MLP neurons of a small language model. Each row is named by its layer, matrix (up: input weights) and neuron, and shows model dimensions 112-207. Each number is 50 + 10 x the weight over its row's rms, rounded and kept within 0 to 99.
After each neuron's rows, "fires in" lists the words (lower case) most often at its 100 highest values on Wikipedia text that the model never trained on.

L5.up1587:60 32 36 55 50 53 41 43 30 41 55 51 52 61 48 61 42 54 37 48 68 31 34 58 58 38 72 34 51 57 44 65 32 55 42 61 47 47 54 32 61 46 41 57 41 55 55 45 40 67 38 53 48 30 58 32 69 46 61 54 48 38 39 69 40 56 65 51 37 61 33 46 36 53 40 69 73 37 52 47 44 64 69 35 56 49 61 62 54 45 22 53 48 69 46 48
fires in: "in", "of", "with", "at", "such", "on"

L5.up757:46 36 72 55 35 41 47 44 49 43 51 46 49 62 36 46 57 58 53 41 62 67 40 36 37 47 44 47 41 49 48 40 59 58 35 73 54 64 54 42 53 42 50 64 55 57 59 58 43 50 53 43 62 70 44 60 42 35 56 42 60 44 40 63 53 52 54 54 45 61 57 61 32 55 42 45 66 53 57 68 43 37 52 37 53 48 54 30 46 50 37 48 53 52 54 52
fires in: "with", "as", "and", "but", "while", "so"

L5.up129:44 54 41 64 34 46 54 47 51 31 58 80 47 63 30 42 48 52 41 48 45 69 42 24 43 57 61 48 51 48 42 53 21 58 35 49 42 65 54 49 49 45 43 43 45 43 58 49 59 56 35 52 52 34 50 45 63 45 75 37 48 42 64 83 53 65 51 66 30 57 24 52 50 50 47 52 48 41 64 44 55 50 55 57 63 42 54 50 52 53 46 46 46 71 47 54
fires in: "on", "to"

L5.up621:35 38 61 43 38 57 47 45 22 44 60 51 45 62 56 70 40 42 46 48 73 45 46 44 44 39 54 50 53 43 54 63 57 31 38 56 49 59 30 69 46 42 51 28 48 70 50 46 43 45 41 60 38 37 50 50 66 48 30 71 52 69 46 61 45 47 46 39 50 40 37 32 64 61 49 57 44 64 57 51 42 65 50 48 45 48 57 51 51 56 52 57 46 41 54 59
fires in: "the", "it"

L5.up540:36 52 56 48 34 38 51 46 53 27 49 49 47 62 43 42 38 46 55 41 55 60 60 38 39 37 35 52 49 52 50 56 59 32 20 45 47 65 51 39 51 49 51 48 61 65 56 59 38 76 57 69 42 45 48 50 51 41 61 54 54 42 53 61 34 62 48 58 52 34 54 62 52 50 47 46 40 38 62 65 48 47 45 70 44 44 53 45 48 44 32 49 49 44 44 53
fires in: "of", "the"

L5.up574:49 39 37 63 56 57 52 41 48 40 57 47 43 53 33 59 62 34 26 45 49 34 48 50 48 60 59 41 51 48 38 57 49 33 53 51 49 40 33 63 46 44 50 66 49 55 50 54 29 46 38 54 28 44 57 40 50 53 43 52 43 54 73 56 44 65 59 45 25 38 48 65 42 69 42 50 52 40 36 47 53 55 59 44 70 45 54 46 49 49 56 71 41 66 52 54
fires in: "of"

L5.up62:42 27 55 43 58 48 49 61 30 40 50 56 43 50 48 44 51 36 57 54 69 51 47 63 56 45 41 41 46 45 51 67 50 47 43 33 43 57 41 69 63 51 52 55 49 59 36 47 39 51 57 68 51 58 48 32 57 26 46 40 50 54 40 55 33 65 50 53 42 47 30 44 56 58 36 43 60 52 43 46 54 51 52 40 60 61 52 45 46 50 36 53 43 57 48 55
fires in: "the", "a"

L5.up774:59 53 50 31 49 62 55 36 49 56 56 40 38 57 33 31 76 55 63 43 70 32 52 62 45 56 37 46 41 70 55 63 62 50 23 45 51 56 46 44 54 51 44 46 54 51 54 49 29 57 65 41 44 39 46 45 53 46 68 67 53 30 36 46 30 55 46 40 30 45 57 47 61 37 60 49 68 43 51 49 59 51 44 51 42 52 57 54 50 51 55 55 53 56 41 54
fires in: "of"

L5.up318:43 54 42 57 56 33 41 53 42 69 54 48 41 41 38 48 55 27 44 28 65 60 55 57 40 61 73 43 57 65 65 65 37 69 50 42 49 38 42 46 46 51 48 50 56 42 56 45 27 64 31 51 50 62 50 50 51 45 51 47 62 29 70 60 55 71 65 48 39 57 41 54 43 45 55 46 53 44 44 43 41 40 56 37 75 25 47 47 51 51 43 59 45 49 47 53
fires in: "the", "of", "on", "from", "independiente"

L8.up84:34 52 40 59 64 70 45 55 52 41 44 40 49 56 54 51 52 43 63 34 57 49 74 58 53 54 46 53 39 48 50 58 63 70 48 51 47 43 42 66 59 43 46 38 49 42 43 60 32 44 40 69 39 45 66 51 71 37 48 36 50 47 39 54 42 58 51 64 56 67 46 45 53 62 47 62 60 36 79 42 33 41 41 40 71 52 54 36 53 38 56 55 52 56 59 53
fires in: "the", "of", "in", "from"

L5.up1381:35 33 61 39 49 54 38 46 51 36 43 47 60 55 50 56 59 54 63 50 63 37 55 39 55 53 50 41 40 55 50 57 56 52 46 60 46 71 62 37 48 42 59 60 53 56 57 37 49 52 51 46 57 36 42 50 30 42 68 66 57 48 44 41 42 45 49 36 37 54 41 48 35 64 49 72 78 52 76 67 59 36 61 53 56 36 46 27 49 67 40 49 61 39 40 45
fires in: "as", "that", "to"

L5.up326:50 58 52 45 65 41 36 63 40 40 43 51 41 57 27 29 46 26 38 54 41 62 41 52 56 40 58 44 55 50 38 59 55 41 40 59 48 41 50 55 65 39 41 56 45 64 35 67 59 51 57 65 64 40 50 44 68 52 65 51 45 58 45 58 44 54 55 62 47 51 41 68 55 48 44 56 58 42 48 49 60 49 51 58 53 63 70 60 46 37 36 61 52 63 50 53
fires in: "the", "a", "later", "his"

L5.up1369:30 52 32 48 52 27 57 53 65 45 43 50 38 38 35 44 49 39 51 53 39 36 62 50 57 38 44 46 58 53 41 43 54 49 53 51 40 48 46 63 53 38 56 52 58 66 44 51 45 48 50 53 42 57 58 69 62 61 38 56 44 48 63 67 41 52 54 52 54 42 43 72 56 54 31 51 58 33 36 60 55 67 48 61 59 40 61 28 42 66 42 56 55 56 44 52
fires in: "the", "few", "important", "separate"

L5.up856:52 40 45 48 57 56 45 56 37 34 55 60 37 49 66 51 66 50 58 36 47 26 56 29 54 51 50 63 32 45 63 37 53 37 41 48 46 61 53 51 57 44 55 67 39 49 22 56 50 45 58 44 47 48 48 43 47 39 54 56 50 62 48 41 32 46 60 23 55 43 54 69 43 43 54 52 53 50 69 49 51 45 64 54 61 25 67 45 46 49 46 54 78 40 57 53
fires in: "to", "not"

L5.up796:44 43 58 60 59 52 48 39 43 44 59 45 37 49 37 45 59 43 53 50 33 64 44 47 52 45 62 43 54 55 56 48 44 33 52 50 42 44 38 67 56 23 52 65 47 61 48 65 62 54 48 59 62 50 47 72 62 29 45 40 44 54 60 52 45 55 54 46 54 60 44 40 30 43 38 41 56 51 39 60 30 54 36 44 62 55 55 43 56 35 67 57 54 43 44 51
fires in: "a", "and", "of", "to", "for"

L5.up267:33 47 47 55 49 32 61 64 34 62 53 61 49 49 60 67 67 57 44 52 75 49 42 39 42 56 66 58 50 49 54 41 54 53 55 44 49 44 57 42 54 53 41 60 50 52 60 35 60 64 58 42 56 46 45 49 37 56 40 36 36 54 25 62 39 44 55 35 64 44 28 37 50 54 57 48 51 52 59 51 50 46 34 37 76 34 54 47 47 46 52 38 40 63 48 55
fires in: "was", "being", "is", "got", "came", "come"

L8.up1048:41 43 51 50 40 82 60 53 46 21 34 53 47 62 61 36 55 42 55 50 54 40 50 54 49 34 46 54 49 44 45 54 45 67 59 58 54 42 44 58 61 56 47 59 47 54 56 50 55 51 55 59 53 45 48 68 50 57 58 50 50 46 49 65 58 66 55 60 39 57 44 61 58 54 38 65 56 31 67 56 46 40 50 43 53 42 39 65 48 41 47 28 36 48 53 52
fires in: "at", "atom", "to"

L8.up517:39 40 45 51 48 46 33 54 42 41 61 58 36 54 50 57 56 39 43 40 38 37 33 50 40 61 61 44 37 59 66 44 59 39 44 33 46 46 50 55 62 56 37 54 51 62 26 42 42 59 67 37 58 39 52 53 40 49 38 36 41 35 43 58 48 53 34 45 63 61 55 50 47 39 47 57 53 50 49 60 55 44 53 50 57 54 36 50 54 34 61 62 58 59 63 53
fires in: "was", "is", "being", "were", "and"

L5.up1600:49 48 40 52 41 43 55 44 43 41 58 54 47 58 50 32 47 46 61 48 57 41 54 36 38 51 59 45 56 49 35 49 43 37 40 52 39 68 31 62 45 52 54 45 58 55 60 67 46 63 45 57 43 45 65 72 57 28 47 51 56 34 72 55 33 76 39 51 41 53 49 57 64 36 39 42 46 39 47 44 58 57 56 50 43 53 57 41 53 50 43 46 49 63 54 46
fires in: "of", "on", "to"

L5.up609:48 40 58 37 38 48 46 39 60 53 53 49 50 51 40 52 56 59 66 43 42 55 46 44 54 51 53 52 26 54 56 24 44 49 48 48 54 58 50 63 46 44 49 67 47 43 36 42 48 63 56 45 44 50 50 34 49 67 43 56 35 56 42 36 46 28 29 47 61 50 47 66 40 43 51 56 45 65 49 65 41 40 49 64 36 36 50 38 42 48 72 70 45 56 47 58
fires in: "first", "only", "best"

L8.up355:37 48 45 63 46 59 41 45 33 49 36 44 47 49 60 45 65 46 53 55 32 57 41 51 62 43 46 52 59 40 63 36 50 57 59 39 50 63 52 52 45 41 41 56 53 50 62 53 43 67 46 47 44 40 52 59 53 47 69 69 63 53 50 69 51 45 24 43 59 43 37 55 59 56 34 62 54 38 77 53 44 49 45 55 53 62 50 29 50 54 55 50 65 41 44 53
fires in: "in", "from"

L8.up801:56 55 48 33 49 54 32 61 41 39 56 41 41 55 51 19 62 48 55 59 44 45 39 64 44 34 63 50 54 63 50 59 30 52 49 56 45 52 40 58 29 62 53 62 49 59 53 54 54 52 38 58 50 38 44 52 57 48 42 37 62 37 52 37 51 39 37 44 54 52 49 61 46 55 52 48 59 50 31 61 50 44 61 41 56 57 82 42 47 36 27 37 49 66 33 54
fires in: "i", "to", "we", "he"

L5.up1142:42 36 31 38 24 43 45 57 40 48 47 51 56 55 60 63 50 42 42 50 58 57 39 43 47 53 62 49 56 56 44 45 51 64 51 69 55 42 70 42 58 48 59 55 50 54 62 51 34 60 61 63 51 44 54 60 38 44 48 59 50 58 45 51 40 41 66 63 50 49 41 49 48 53 47 48 49 34 50 55 51 56 64 59 50 28 78 39 51 52 38 58 47 55 51 56
fires in: "her", "his", "the", "with", "and", "or"

L5.up784:54 65 57 49 55 56 45 48 46 42 51 56 41 57 59 47 69 31 38 47 37 32 65 61 38 52 40 47 56 59 42 53 52 47 33 65 56 46 31 40 34 42 60 59 45 50 61 64 41 54 50 50 39 53 50 60 50 45 61 54 43 48 59 57 28 61 44 38 49 55 53 55 47 60 61 35 55 46 49 65 57 59 57 64 46 58 49 27 40 51 58 59 44 70 50 49
fires in: "of", "is"

L5.up297:32 54 38 45 44 74 69 49 46 49 50 47 50 53 47 30 42 39 25 55 67 54 34 64 51 34 66 48 62 48 44 51 51 32 27 54 50 69 54 40 44 36 55 47 43 56 55 41 46 71 48 74 51 59 39 38 65 59 65 38 57 49 35 59 34 68 50 49 58 52 17 50 32 39 49 60 52 37 36 55 35 47 36 49 41 50 54 67 48 54 43 51 48 53 47 47
fires in: "in", "on", "between", "over", "with"

L5.up489:44 44 65 47 51 54 44 52 49 34 52 63 40 38 52 52 56 56 65 49 41 59 45 54 45 45 50 51 49 46 70 35 50 46 51 42 46 53 48 71 51 53 31 48 56 59 51 53 56 55 55 71 40 42 48 50 59 55 41 47 62 61 57 53 50 44 56 68 63 40 36 42 35 47 46 56 47 60 50 69 55 46 50 30 45 53 41 41 49 43 54 47 49 73 49 55
fires in: "was", "is"

L5.up1232:49 56 49 51 62 53 50 51 26 47 52 50 65 57 53 56 52 43 65 43 69 60 42 54 25 42 40 57 46 54 64 50 58 42 57 47 50 59 53 61 54 32 48 60 54 51 57 54 32 63 59 58 56 59 54 61 42 41 67 47 48 53 29 56 44 38 27 51 46 57 59 47 67 56 45 51 64 53 60 44 50 58 54 53 55 41 42 43 41 50 42 59 47 42 45 53
fires in: "of"

L5.up1306:39 43 41 55 45 41 41 63 32 43 61 41 50 61 50 45 39 19 47 48 74 63 38 34 58 52 59 41 66 45 38 65 31 34 55 57 45 52 24 53 65 55 45 61 41 55 59 64 47 48 39 62 58 37 52 46 59 45 45 55 43 55 30 64 56 54 64 60 68 54 36 51 71 33 49 61 61 39 48 53 43 49 69 48 45 42 73 78 52 47 39 63 51 60 54 49
fires in: "the", "her"

L5.up890:43 44 39 52 48 51 44 63 51 32 44 47 42 65 61 42 42 35 53 53 62 49 60 43 33 35 61 49 64 64 42 54 39 40 35 36 44 57 47 40 53 27 53 54 52 75 53 69 49 71 39 59 37 52 50 56 65 50 51 44 68 30 63 61 51 66 42 48 53 50 50 63 54 51 54 52 47 38 41 58 49 56 67 62 55 59 56 65 38 52 32 60 46 49 39 51
fires in: "of"

L2.up1660:49 52 48 39 38 42 47 31 62 34 50 64 47 51 30 41 49 32 51 49 45 53 52 61 32 51 52 50 56 56 51 40 60 55 50 47 51 54 37 49 47 44 42 50 50 56 55 55 51 52 41 61 32 62 61 43 47 62 71 52 31 41 56 59 45 53 54 49 51 42 60 59 35 34 40 52 54 50 40 49 45 46 68 48 33 32 60 38 52 58 71 34 36 72 55 60
fires in: "top", "best", "forbes", "highest", "weekly"

L5.up794:54 72 36 51 45 54 44 43 60 61 53 82 47 46 49 47 52 38 49 50 46 58 54 49 46 50 52 44 54 48 52 73 32 43 17 52 49 58 31 57 46 38 50 45 59 64 30 52 54 68 41 46 40 61 64 58 50 48 47 58 49 47 36 59 49 65 40 40 63 42 61 58 55 33 61 35 43 56 54 42 49 45 46 52 63 49 60 44 46 52 49 51 46 64 55 56
fires in: "film", "series", "shows", "show", "films", "singles"

L8.up194:29 46 60 41 55 46 49 55 62 48 67 39 49 57 46 43 52 37 49 46 68 46 42 51 59 59 47 51 32 37 52 42 44 66 43 67 51 51 35 62 53 38 60 60 47 44 35 78 51 45 50 75 40 59 69 47 65 41 56 44 53 44 31 35 51 53 55 54 59 60 55 39 53 37 45 51 53 43 45 45 32 45 52 46 41 54 45 58 39 32 46 57 57 53 47 48
fires in: "by", "a", "in", "from", "with", "of"

L5.up216:50 59 51 50 46 48 49 54 45 30 49 52 50 44 37 56 59 50 59 32 57 58 48 45 43 46 51 55 31 62 68 51 41 43 38 53 53 63 50 47 53 49 42 37 49 59 63 59 51 57 28 78 32 32 55 45 50 44 58 40 52 41 75 65 53 66 45 61 38 39 47 47 36 53 44 52 49 45 56 45 53 63 41 37 37 48 56 46 41 54 36 55 35 61 52 50
fires in: "of", "on", "over", "between", "around", "through"

L5.up378:36 63 56 35 43 50 41 38 54 31 47 68 51 54 45 50 52 51 63 39 40 48 55 42 58 44 31 47 41 44 60 45 54 66 41 67 50 49 51 46 49 44 55 60 51 57 47 59 45 58 56 53 57 21 47 40 35 50 55 68 57 56 55 53 62 46 32 49 38 61 39 59 79 65 45 44 46 43 76 48 50 63 53 51 39 42 38 40 42 41 42 70 43 63 43 53
fires in: "as", "called", "named"

L5.up21:29 57 37 54 63 47 47 47 56 48 57 52 48 49 57 51 38 42 52 50 30 38 54 56 40 31 43 52 41 57 47 55 66 55 42 51 53 35 56 74 59 35 53 44 58 58 54 52 55 64 56 52 66 44 66 63 34 51 49 41 48 45 70 61 57 53 39 43 41 44 47 50 57 52 38 26 44 46 37 54 29 33 36 75 49 50 55 42 45 44 58 30 58 38 57 56
fires in: "the", "his", "that"

L5.up1588:39 40 38 55 38 70 49 62 28 28 62 70 38 54 28 74 51 22 37 55 59 60 54 48 51 50 69 49 57 47 38 57 30 51 51 62 52 48 31 51 60 43 56 56 53 49 41 43 47 52 61 72 51 36 50 66 57 45 39 36 44 35 59 65 43 63 64 42 57 30 44 49 50 51 58 49 73 42 42 47 49 57 55 35 59 43 48 55 56 54 58 53 60 74 56 53
fires in: "and", "or", "the", "these"

L2.up257:40 50 64 49 45 51 54 51 63 40 60 47 60 48 40 70 54 54 58 50 65 57 50 30 54 40 33 49 34 55 59 36 31 52 34 49 46 49 38 51 55 44 62 57 49 59 35 61 60 69 52 66 42 28 42 53 46 68 56 69 42 48 52 37 55 48 51 50 32 60 44 59 75 70 62 49 47 51 67 61 55 52 60 70 41 54 59 58 49 68 46 53 57 47 44 53
fires in: "name", "named", "title", "term", "called", "known"

L5.up1777:42 33 36 67 46 57 50 44 36 45 49 53 53 57 50 73 59 52 56 47 47 43 66 59 40 46 56 47 46 54 40 62 41 58 62 80 43 59 47 66 38 31 64 60 40 44 62 60 35 53 41 45 32 24 40 49 54 47 55 48 44 43 63 47 57 45 46 43 35 47 52 63 46 52 61 66 53 53 72 52 50 40 59 46 50 50 58 44 55 45 49 39 32 60 47 51
fires in: "of", "to", "that", "in", "within"

L2.up646:55 52 52 55 48 63 37 48 46 38 56 66 47 45 41 41 53 59 50 54 36 63 60 36 55 42 42 46 55 49 51 57 35 60 48 37 51 52 46 50 55 45 54 44 67 45 32 35 53 56 49 54 57 55 60 42 67 32 46 59 53 60 40 72 55 51 62 47 40 39 49 44 64 52 63 35 45 58 46 49 56 55 59 59 54 40 55 33 46 57 31 45 46 54 47 62
fires in: "television", "series", "stage", "miniseries", "film"

L5.up767:42 60 59 47 47 50 54 45 51 36 51 59 55 45 28 52 51 54 54 49 52 72 46 49 49 30 29 50 36 65 75 40 53 54 38 52 47 61 49 41 60 41 53 65 55 59 43 57 49 61 52 63 37 21 31 40 55 57 68 53 33 36 54 42 61 44 34 59 31 56 49 58 59 60 47 52 41 39 57 47 62 58 47 67 38 32 50 40 54 46 38 68 31 74 52 57
fires in: "known", "called", "on", "named"

L5.up615:49 52 39 55 45 58 62 43 45 28 53 49 55 66 64 52 35 19 68 47 55 43 45 54 49 20 37 53 66 61 67 49 57 50 19 60 51 58 39 51 53 31 51 60 43 52 57 50 47 67 52 65 25 44 50 68 87 40 53 50 51 51 49 59 55 48 38 52 34 60 39 34 58 50 58 55 47 40 41 63 51 53 38 47 51 53 52 47 51 65 55 34 46 57 53 50
fires in: "of", "and", "these"

L8.up506:57 45 38 42 55 45 44 41 23 46 44 67 33 53 35 36 53 40 56 59 41 48 53 56 48 41 52 51 47 54 56 60 50 51 52 51 42 57 49 66 51 51 57 62 44 57 50 31 52 52 60 55 43 47 54 69 49 62 53 44 48 44 61 57 40 53 38 54 49 39 44 42 46 57 56 43 46 33 55 45 46 51 48 51 70 48 61 44 60 58 33 45 44 69 40 59
fires in: "i", "you"

L8.up1389:33 60 40 51 46 68 41 43 43 47 46 49 51 41 40 39 51 40 46 48 43 46 47 32 42 46 51 59 51 40 45 41 54 45 51 51 61 60 52 72 39 34 42 72 53 44 64 77 41 53 43 74 36 49 56 53 60 49 61 61 50 58 49 56 47 59 45 53 46 61 41 51 56 50 32 52 56 47 57 49 30 45 45 59 49 50 51 48 37 41 60 51 50 56 43 50
fires in: "in", "until", "from", "since"

L5.up389:46 28 49 46 39 45 42 50 42 53 53 48 56 62 28 54 45 65 57 35 53 51 51 34 39 45 47 51 43 52 42 51 64 46 51 65 60 53 55 39 45 48 46 58 52 58 51 50 39 48 49 44 54 54 47 35 46 39 47 43 52 48 34 60 37 47 63 50 48 57 65 33 46 55 48 80 68 43 66 56 50 61 66 51 46 53 44 62 47 63 27 65 52 64 54 51
fires in: "with", "and", "the"

L5.up360:49 55 61 53 52 41 36 55 48 38 52 54 43 57 46 37 35 45 32 54 60 35 53 46 50 36 44 42 67 46 35 54 48 34 45 54 45 51 38 49 79 38 44 62 39 47 42 66 47 54 52 37 78 48 40 54 60 52 65 40 44 59 40 58 52 64 55 60 55 65 36 59 66 41 45 36 55 43 35 51 56 53 44 70 56 41 67 52 44 25 52 56 53 54 47 55
fires in: "it", "was", "he", "she", "the"

L8.up779:51 47 41 56 48 35 45 42 50 61 57 49 56 57 28 47 57 50 45 42 54 58 53 53 49 48 33 39 50 71 54 49 57 46 35 69 43 62 51 53 58 34 35 31 39 57 51 56 30 71 41 56 45 42 54 54 43 49 59 41 34 50 49 61 49 59 44 58 40 61 40 52 45 43 41 37 40 52 59 45 32 42 45 43 65 57 40 60 50 47 45 47 49 67 46 46
fires in: "of", "a", "on"

L8.up670:42 55 32 48 73 46 37 48 42 33 61 57 58 65 64 56 63 55 42 56 45 55 76 62 37 53 39 48 53 72 72 44 60 47 48 62 59 50 26 44 56 34 63 52 51 45 61 45 51 57 47 63 50 49 57 64 41 53 52 41 49 48 50 43 68 44 28 31 64 28 67 48 51 44 50 45 49 46 48 48 43 33 55 42 44 48 59 37 38 51 67 62 65 40 61 50
fires in: "a", "the", "their"

L5.up149:36 40 39 54 32 38 61 29 26 49 62 46 53 48 38 50 36 39 45 45 43 31 59 57 58 51 45 58 41 52 42 47 54 54 40 58 52 46 49 53 37 34 50 58 46 52 49 63 62 58 51 76 64 53 62 66 53 39 38 51 34 61 54 46 61 56 61 53 51 30 52 36 52 54 48 51 56 42 51 45 33 43 49 63 71 43 64 45 55 44 43 51 38 46 54 58
fires in: "the", "a"

L5.up1288:43 43 53 62 57 29 35 23 34 37 54 54 50 67 47 43 40 35 71 46 61 24 57 47 30 37 39 55 51 63 40 45 59 27 67 41 47 72 43 68 42 47 44 43 62 55 51 43 40 49 49 54 30 51 57 62 53 47 46 37 41 42 48 44 59 45 39 38 39 51 57 29 51 61 27 34 47 44 49 53 48 50 54 51 33 55 72 37 47 33 50 44 59 49 50 59
fires in: "one", "each", "of", "a", "every", "front"

L5.up299:49 51 62 53 48 69 45 42 64 57 53 43 57 53 36 42 49 57 64 40 64 56 51 54 36 42 35 51 58 53 47 42 49 29 32 44 49 51 55 53 49 51 35 48 52 51 54 36 43 63 55 55 52 38 50 46 50 49 53 56 45 50 50 47 40 50 44 61 46 45 46 43 67 64 62 45 65 62 41 54 49 53 37 63 40 51 41 50 40 49 48 70 38 47 38 59
fires in: "of", "in", "and"

L8.up1190:52 32 40 43 50 47 49 57 52 51 44 68 25 51 41 57 54 42 58 38 49 56 52 51 34 52 51 48 44 61 54 43 41 28 45 50 25 49 41 57 78 42 45 69 45 77 57 41 56 58 43 43 48 28 39 42 50 39 64 46 52 53 40 56 46 60 39 57 53 65 18 53 37 61 30 67 49 55 63 64 53 32 56 51 63 52 54 52 59 57 47 59 42 48 50 48
fires in: "be", "to", "being", "not", "was", "is"

L5.up1652:41 53 48 49 49 43 45 48 41 58 49 40 35 43 40 50 61 40 48 39 49 56 47 40 43 39 40 54 38 52 59 59 66 54 38 58 46 57 32 60 55 32 46 44 59 64 27 59 47 56 57 54 50 54 60 45 58 43 34 48 58 57 47 56 46 49 56 58 54 49 38 40 46 52 38 45 53 53 44 41 30 38 33 50 52 63 38 45 55 37 42 50 51 60 36 55
fires in: "a", "in", "an"

L5.up1518:47 54 58 52 62 38 41 34 46 52 57 51 39 37 60 60 54 26 63 49 51 41 68 54 43 32 48 50 32 68 47 48 59 35 53 48 42 57 46 60 60 41 47 50 51 67 43 65 56 65 58 72 41 59 73 72 56 38 27 47 37 69 53 47 46 38 39 48 49 57 42 46 47 40 38 39 45 50 44 56 48 50 59 67 35 55 51 38 48 52 36 52 49 48 43 57
fires in: "a", "term"

L5.up772:62 44 18 39 62 53 53 40 32 49 46 58 46 43 51 39 58 45 56 56 66 44 62 53 40 31 58 45 40 67 44 70 48 47 38 64 49 43 50 56 50 50 56 50 49 48 38 56 49 62 53 67 46 31 57 64 54 49 82 48 51 54 33 34 41 58 54 58 45 39 53 50 41 65 40 73 56 46 66 65 52 50 52 52 61 53 77 35 43 30 49 44 65 64 50 57
fires in: "i", "t", "we", "to"

L5.up29:37 40 43 48 67 57 51 47 41 45 54 52 42 59 52 60 42 50 53 51 54 42 70 34 44 46 48 46 42 75 49 36 63 41 42 52 48 44 40 59 51 18 47 60 51 51 62 61 39 50 47 56 64 39 58 61 56 45 29 48 27 56 48 38 50 35 33 46 60 26 51 50 57 48 38 36 50 45 54 54 49 54 53 67 52 37 52 34 54 54 74 42 53 44 51 48
fires in: "a", "the", "on", "an", "and"

L5.up634:39 36 58 37 27 53 56 54 35 62 57 70 52 72 43 52 56 59 45 54 54 55 40 43 46 46 52 54 53 47 40 41 62 50 48 52 56 36 52 43 63 57 19 43 39 42 14 58 56 55 54 43 76 55 53 43 57 58 52 63 53 48 43 65 30 47 51 44 65 47 56 48 45 43 38 45 41 39 56 44 46 54 37 67 62 45 44 52 49 67 51 53 37 72 42 52
fires in: "was", "only", "is", "not"

L8.up332:48 37 64 41 48 45 45 54 35 32 61 62 50 63 45 49 64 55 50 50 42 57 53 30 75 44 60 41 42 42 40 29 40 62 57 56 45 56 38 63 55 45 47 64 45 54 58 51 50 51 52 33 55 42 59 70 39 51 66 70 71 55 55 55 41 64 43 51 50 52 39 51 45 43 51 58 57 45 74 47 46 32 54 56 43 56 46 53 50 46 46 46 67 45 42 54
fires in: "to", "and"

L2.up560:40 59 50 58 58 59 36 23 43 61 49 66 53 43 46 62 47 46 54 39 40 52 56 46 51 52 47 49 62 42 58 57 36 48 49 34 42 50 50 61 51 42 47 53 56 45 36 41 55 50 45 56 62 47 64 58 40 33 51 36 40 31 46 76 50 51 50 58 29 59 42 52 44 41 60 46 52 57 36 51 54 67 40 36 58 35 47 45 59 53 45 52 42 57 54 52
fires in: "film", "american", "television"

L5.up111:43 50 43 43 77 42 53 58 50 33 58 58 49 54 56 66 54 23 61 55 47 40 63 57 43 50 34 57 59 51 49 34 55 51 50 47 57 45 53 72 65 45 53 59 47 42 46 42 45 59 44 56 47 54 55 48 40 42 39 49 34 35 72 33 65 47 33 37 50 54 47 61 42 53 55 58 69 48 27 56 58 41 57 46 33 47 53 64 55 61 58 46 53 44 52 52
fires in: "that", "this", "for"